python train.py --n_kv_head=2 --head_dim=64 --tie_embeddings=true --parallel_block=false --init_std_qkv=0.0421 --lr_head=0.00671 --warmup_steps=200 --decay_fraction=0.918 --batch_tokens=32768 --doc_mask=false
MLP neurons of a small language model. Each row is named by its layer, matrix (up: input weights; down: output weights) and neuron, and shows model dimensions 0-159. Each number is 500 + 25 x the weight over its row's rms, rounded and kept within 0 to 999. Numbers have three digits each.
After each neuron's rows, "fires in" lists the words (lower case) most often at its 100 highest values on Wikipedia text that the model never trained on.

L2.up469:499518498487451483555503512514470458524489535486512509498495523489436519516515485476518476482504543502544497456468564481489488472504471482505490505487476476506479455475494493492515554508438481504495491514540470524505513483480468489535494482494497537512455538530452504512529495462464479460539535446514485505473503517546538508530501506497513509487516524539488535481526509513526543528498504483471529517525526520488508495471503487500493549506527501491488515492483513531468516473465493
L2.down469:496497528509530463558481545453429498505457469484525526506496513530498506540474505515541518518501523497521477490465498525496519543472491464529438506499483509484518469496494484526486507500490510493501485511520529478481485493462524526526527467508519508479467492539510500523496494461494417495542457488492519482463496529506527531510518508512499516507511542525485473494481484445482533477476518518514543495499521507468510524510452498527523522470478537536478493493512483467463475505492524
fires in: "john", "united", "england", "english", "at"

L2.up614:490496526520464476505480458491470483530438528526466484467494546516459510480499456553482493481489517482523517491565482445524477511505486534525542509500491494519528465495507451493487509483531514484473499493489455515510527516463476538500560513525519527512521494519530507537496447479506521451471506476510529519489510492509479496508526484486507520526562520503502512509491475496505479488504463533546517492458491514515509486463469477526499511483483492488508476498489553479542509514478527
L2.down614:504501503474486505492519467530439481516540505481489481513521490509504475529456503502458475478524500461503502485550509484515509483486475515511526524459510541465478454516552514500501489521497484529480486476489525513477507520512475479487486474510525531540500486554563488493530521470508514463555451511524496514523489554447512487462516515491480543524490530505445509474509532475489477491485498490458482479459513548547480545494494523503490502493526514502469489504501486500522470523520529
fires in: "at", "on"

L9.up517:528518512491511474526494498473515476519480485445473473495534489492475495504470491516474485497503473552483510504484488504548508497459479491576507484486487477522520515479496513524468445535470518480484473507544476513489476544502469530526526477515519527493497462496507478508482468463519508524482505499510501522523506527514461545466498510514521476495502497473489503529523464435537495453522491526497474505546506473450539562492494479553517506505528529528495526549508475482477504517493486
L9.down517:470454499516491505493485460539496506480484509526489442474451509480511542473528509492455505532523541496518483532503502506472496477557488554496479504527505507478499485519485508462496562537446498457475510504519500477498505513504510512465509505456537512500467542506486500509546497544458470493537530541518477493480497523474465489506515504491580463482487520516552496475506504471510509504463485517507492464546494518511479490509493504477504503507512519499538460501509481480530496480530515
fires in: "at", "north", "total", "software", "elevation"

L12.up946:492492548481515461496543495483498490501464470506574529488490471508461475516476526511531549536510518491480487481514509512480481518464489476493451501489501499517497501494537468476528499445502519506467467519495498499512481505471474477514508502489541506470462518518489511515537512521516549489510523530476502520495509497504498469472498455500499500534498533469546441470498492510488520433493480532460497453528507538471500487528481472540545476521544502496508500544529538485525515510475504
L12.down946:525515502513510504479481430498473450522478539506491482464510525517545528484572474532513467480495473537522486548515468508524492501516468508534504497470518471486483502479482512520460499538497516494505496504546534504492523534523513453464486530481476515468511517480498460474528541489525489479494504528503482484510449482505456520546515495510520454491539488528478495480510471458499491491461506527520534497523536494490519493516511549458460518457519487508486488519472507495503467513514529
fires in: "s", "she", "her", "sheffield", "in"

L9.up789:526488481529500479522481507471478481542495524475516489490482519497482495509520477481479490446487537508509510498477539503514537470527510496490520506488506479487508522509484495500548515491455483446487475463475472489511537483465506519497458506494461523469494472496527528482478492504546491526515519459487513443501503496520436514498483524494520520505507530475523508485547520529525479535498483524524540503512529449525473517499522505499477511531499526571466441530467535495471554505516457
L9.down789:465505506508520528486511497514481528482474520492512514454554475495472521551493518497447459509492496523485452506500508522476483470503527517519482497492462499540515496503494487476524493504486469534507523544478478485508486473524524454474490547491534501487528532490509479486512486467469517478540485487496500508490475509499485534456534494520461494517501542477485489541545480428483494532485511546456479470490451510495509511556503508538490509485554482504513474478518538528538513504494543
fires in: "another", "final", "original", "mother", "total", "town"

L2.up263:457527501480483515529512521526495477544477496522543460482512502495466482493473502487492487492528478537499514464543503481483505462528514535468493497465480484502536522482495504504530489512489473496442501505462537498482478491525532529522494499496464536471476480481508484527488491494572514558496502511530508532536485566531504502504500485509498513519493467507517462507497487531508475503492473463493527467541476556561545465501473491495457519505505493491479486493497494537497441511478467
L2.down263:508502492451478507497510504477481493481449530480466489537527498518517567501508492532457523496492515489460491467484489491528490524468516528504514498465496506493479518491519522477443499526522491487496511540520517476530482479529499484476495486544495532519502515526525501482480471515470484465516528505532534493461441506480478562488499539486485471481472520483509498497500553458486484507494552523523445491535531499475528550517492508463530500537469472507523523538463526471484481474499502
fires in: "between", "became", "school", "known", "become", "around"

L2.up662:478515498501456498480500480490526490488485519518526505504503489523558517431547489561472521525528488549518507519503520526499472517493501497485501483522455517520476488504485515514509497489507491465494505448514440526514563515505473481525508479466491514505476497486463487454525460477493496486499510474482507493494473495462490526488508450504529555521513503503519509477496524547495502535562513532496510495470513494481485497486543490490481496500527493464478542510519574464528502481499548
L2.down662:454494482541522539511465483492502534533519514529509515475505507506510546549489473530508502510483529512547494523501481472450499475515509484482450466556484493552482484467535523517483500486574503486510510529511522513485480455511468485468477499483553528452517477519468471511487459511449532520510504482454532494524474494455535507514492501534487521525462513469488505504503522471539490466514475505483484533498505543515491476495490526484452495492544488493493490509505504483490490497485499
fires in: "de", "debut", "death", "deal", "deep", "points"

L19.up854:501478520496516509505477475461550462530484505464500536518495502478506512507514472535503491502527477516477487468546518491499441520535460476507509534470491497518466507487459537498511515544527490539528530481501494536413497508481451514483488508511487476494503471500506466530485492517567495475476513478472484507521506527517469502514423519497533512473507493452527526519506519517460500504489485490529517505507524489504521538462456508490521499494487467463503527500522540480520480539511496
L19.down854:514486486517449556516481481479534465462503524509515541465464515442461480494510533540502441501509516497492486524497502483480446499568468528490495494512471522541496489550477512473456489497503517500513545514497481483495517491501500519497497502533537516497533454500508489503500528517463477515493471472493492500515478536507553447521455504494490491517517539473486520504494485490498506488510491477520480470495504517473550539537504522499512543534498446483498477496539492502458495516527495
fires in: "into", "by", "for", "within", "earned", "with"

L7.up449:468484513482505460498523519494486470548491484441521479547479498462436521485531502561471524492461520496476466488544499502508561489476521489523511502515543478515546490537463509536541505537494489480471487525529498472454523482484537513476479486480501492542501490489498445537527490503512530494503499516447523513476516508491447472493517500486487523488487497527518507481550519497484478497524479469514535482469499534527497459512526527516517503526519516489496495464518502521491502475527491
L7.down449:490500492497537515524517482489513484449480480514538528498479486540514479530445525506520540515498522514500469506541495492549512530506494500499481493482469513496526522477467490485462490524531507500511476538460540517483474518473496456478533528519477503516474534528487507494462486483504517450469513521545465486515487519493474489492477482498498500461524498494472488467527497524540472492485553510488494493489529475506495598507430499465498470520474528525504469518471496521548502488481512
fires in: "on", "up", "known", "him", "located"

L2.up21:476460513472519464509505509511483543485468503514499516506488478435492484498495466494507469488478524501525505495534518480526540487508440525517526486505493536482535485493512485510478546558499515506484493520486453508545506488578470540536482506547502494495513496473486490516506496505555541461525508499518515488484478486510498434543507526496482452518491526499540491545495474525467487520471504468499513531479491508492542484488517469533476508481485503466467500502511447510514495541511495
L2.down21:508457495497390547486501462532540473481456466496545457503518520527515522494496506513541495450521538503514479476506469519468503480502502496467486494497501463503512538493560552496484502509478506510509528500496513535483465502515465493481487504457475508525528472483506519483467470517513466523482493494488512517466513485496498531467486476509487492495512510470517498468482541519504506492528496522517501474478527497482480532509517523499443526496542514509523495533517556508545485523504528
fires in: "were", "are", "where", "near", "whose", "none"

L19.up786:518477498471532496537530478444519454536521470501543511489484476512513486483487500491533474510574492512485510527516472507507517495510471516506466479481525487496507468439476514464543535535519541460479509469510501519544508494492503509468470471509474476518511502514497486511493517459484540490519495512478522481484500486532509519468488472479517497472462477477514507509525479484507578482498485482507528456504499521524477484499487478487490540494531548494467529491536527506475524469543559
L19.down786:502501456518511528492525449513485500469490481480522463513502515520521488501453480488502499483515536553505520474520522473471483487437499447481545513522551490509521449482509545479508509511491504522500526513491468501523522487505478472483514510497524513504453532518507495490528469497502476504495485525537506469485483575533543462497493518551481448520472488535520493519504491489530502525484434514465452543511520508500508477502456503487468509522514500460501502517480522513525480503498536
fires in: "william", "john", "david", "george", "henry", "harry"

L2.up748:522463458507526523504443515515496531441519521553519479523481479468490479503477471465485530478524481497522510499497487526519485490491520515482503491486491484520500493509480507495509536459449527520519513532538485474508502505520500526471514479503485473518499486492477488542509482502450486498522502505539520519482512520483504491477475447549542499440473551498491509508470534519485498529519461501505472529511444525471507469544489504507510535529506530491464514489490414477536493498487469
L2.down748:486493481492491527515485519510517500457505523499524498499496454472464496523529440471528477512531510531517527511459498536519524495566511520473472486489493502525513461498480510493490524500485510483533511499535447499540494465496512471500531517500530476472475528516515516541537479487524503498458507492480474483546497460464466516457492447519503524513502556507470530540488498519511473494501510542465468484508503526501507468521477478487505485500501499575457530545488472498493493523490455
fires in: "final", "original", "finals", "finally", "originally", "world"

L6.up182:470481474526478500514527509514481483521492453490500527437468473458488519488542472472503512482549470503495536526504460488511502511488506517504512507489520497495527473501504555534518485472482506480488484515472504516574496534472472469493497519491563546495472472498521491540487502485518507532473481532525493517505477495475492536514503494473522570482526467445478505517485473502535517556492483503500488503444461477497516462469482468525492469488516551497516520495483505499505504525493523
L6.down182:498459523511522517535527497518505511509500451522441507527506475521555471505529507526494515476516561471512520514482475554519492491513498491486558496492490510504532541487464458545495465487534491479508494504476513497511522502464506484493483444494472479461516476495480509479536479516521501534466469460504499520502499468495506519498493505479541497460467489524493569510457496546474496518546494501522486481507496542514467509476483504521483493497474453503453508554466486493523488478511482
fires in: "being", "building", "himself", "reported", "help"

L2.up493:547499532471494483535473516542494516521429416472502529472498473509526546531511517522522520507526521515522464491495500512484526502504501473463500501515523492484487526502488476521508508532508469471488486497536466474473500475488503486511505508440545481447486512500444504518549533463527532474518516474518489482518520536476507474470525474505482520485472533484494511482559437527478542487490501475544500507480528498496511508523465512493474497475502466498526499506502504507515521488497486
L2.down493:529527521495523498494533456511511489513464543512502512483479473510511457521478456496499489537527496500519438462526525521497527511544520493486537533439512457503497473476502506538465491508539486510526520494508444519479539484482500497528493501509563512472504473455477525493551494499534477508485479504517489476460492506526569478525516477504505505539462534508477492514519502464514503479522483496476473492504539513477503546526473503528461489505529485477490469490483478469485516487457487
fires in: "both", "could", "each", "around", "average", "overwatch"

L9.up904:508477561499498486500488519537513493558450507477439525552473513474504510501461483481523455506526504501471495512500503511504538471509536481509450519503499493536537471510493479505473541506471511522490494522518482509503546542523543491522494485475469466525478473473489436520519489506511495516475467492497510530523487504507491430497509486476479469506523511500503491523514534505512462473450520490475518505525514483490542491507491520485498445518452488486549521518515506484506522522510557
L9.down904:495495468434471467453496572483500540519517516462548533465476523496513486467514526545498522505469489527514509518538532493528494500497502485498513511491488504492479531494488497477576516523468460503490492497475473432488472527478488508471498517458533504501530492495491500511460539497480525504536490500529564447521531504530508507454500482514489529484499522525511492532505483475516476506522452490556499493486498461484445498487511501478511493507519493510477498490531508490506497482488516
fires in: "each", "north", "south", "both", "along"

L6.up46:474449470481497531503501544456490507534560528562507475509465478520438483463518516495513543471489499502505501537520472481522448457485494516502485519471499471503532492507566511501502528486495481504499516476504492500508488482510482460512477499525511455500483470510471450523533483518477504495515498497513506461489496456521489533505509542513499491519510513486511502489499485505483509492534480525505520528467451539484495495507463512471541525533473553567477522493509484514489485539495465
L6.down46:494506552484525505529491513492505530497520503476478485504479509497527427510506541522489480509489465500546506521499496485516472451521483501556495519455519468499576486480512505495467473531457504510519491487466521518477531480458558488519472475481509494518548478552509458502485537532529496515468502488492496511521451519510510473503499521498524489474499503517525502466520492509537455518509483536503491496524480487461516499511512527523501463493487531513504480495479535422513477468476506
fires in: "four", "five", "fifth", "fourth", "federal", "fuel"

L6.up857:471513502554515478477490482469517544472483521522484505472492510513469519489491490493490497498524511496502472517491473459514474529527521437524484492528495476474506463471508482525427526512462527524525468502508535475491469544514513508499509505490505485488510475482504456492529455522563565506472487523520523521468507493531544480480508498519532458494464492517541524515524499540498510493486533471502524514483516488508495499473523472538433478520496505527494506494529480564483477491504477
L6.down857:509491512482483499481518528484487503482504454501480456482514530508512483546527475521489473534482543505507512513543479515504470474487498506462511477488475496495452523496517500490510453473508487528492542483487460516472499544512501481509537582540490491531553490526470466484464518485509460548475487458485491498557487525492502505524470454508439508518503453530490512477495487526507486525520478528546522511544486490507504492520503469495504513500515512463441530480502508534491500521485502
fires in: "as", "between", "about", "from", "are", "where"

L9.up515:494523527499526510511483522505481475514481511524483533507485521492485519508525504517510569471503470453445511516484521494534510522513495485469474496486507508510523518476471480510510489508524484488482489515520521495502513478471494492489492449479508515512483474490482500467516454459524539501467513523523535509425489527493526512457509596502513511488529485465463531481474485471528500508477521514523474525545534539562516487487494505476498500546493521494504460510523469535480450482485472
L9.down515:500535510480525491485533493467503500523521521514502538518481511499477496536482527470484501525506482442547531507491512511488476502480470511492503497521530556485493499568486482485421495445516464518507463486496513519453482530496479511510521490454482472532512440494478502524540506533471472502511429539491500504472485481548506474489495502480488501508535495511508493494467557530521515536546534522536508472474484486465528519506524485535500496486499479466515496498506488498509499470501515
fires in: "became", "being", "become", "remained", "example", "daughter"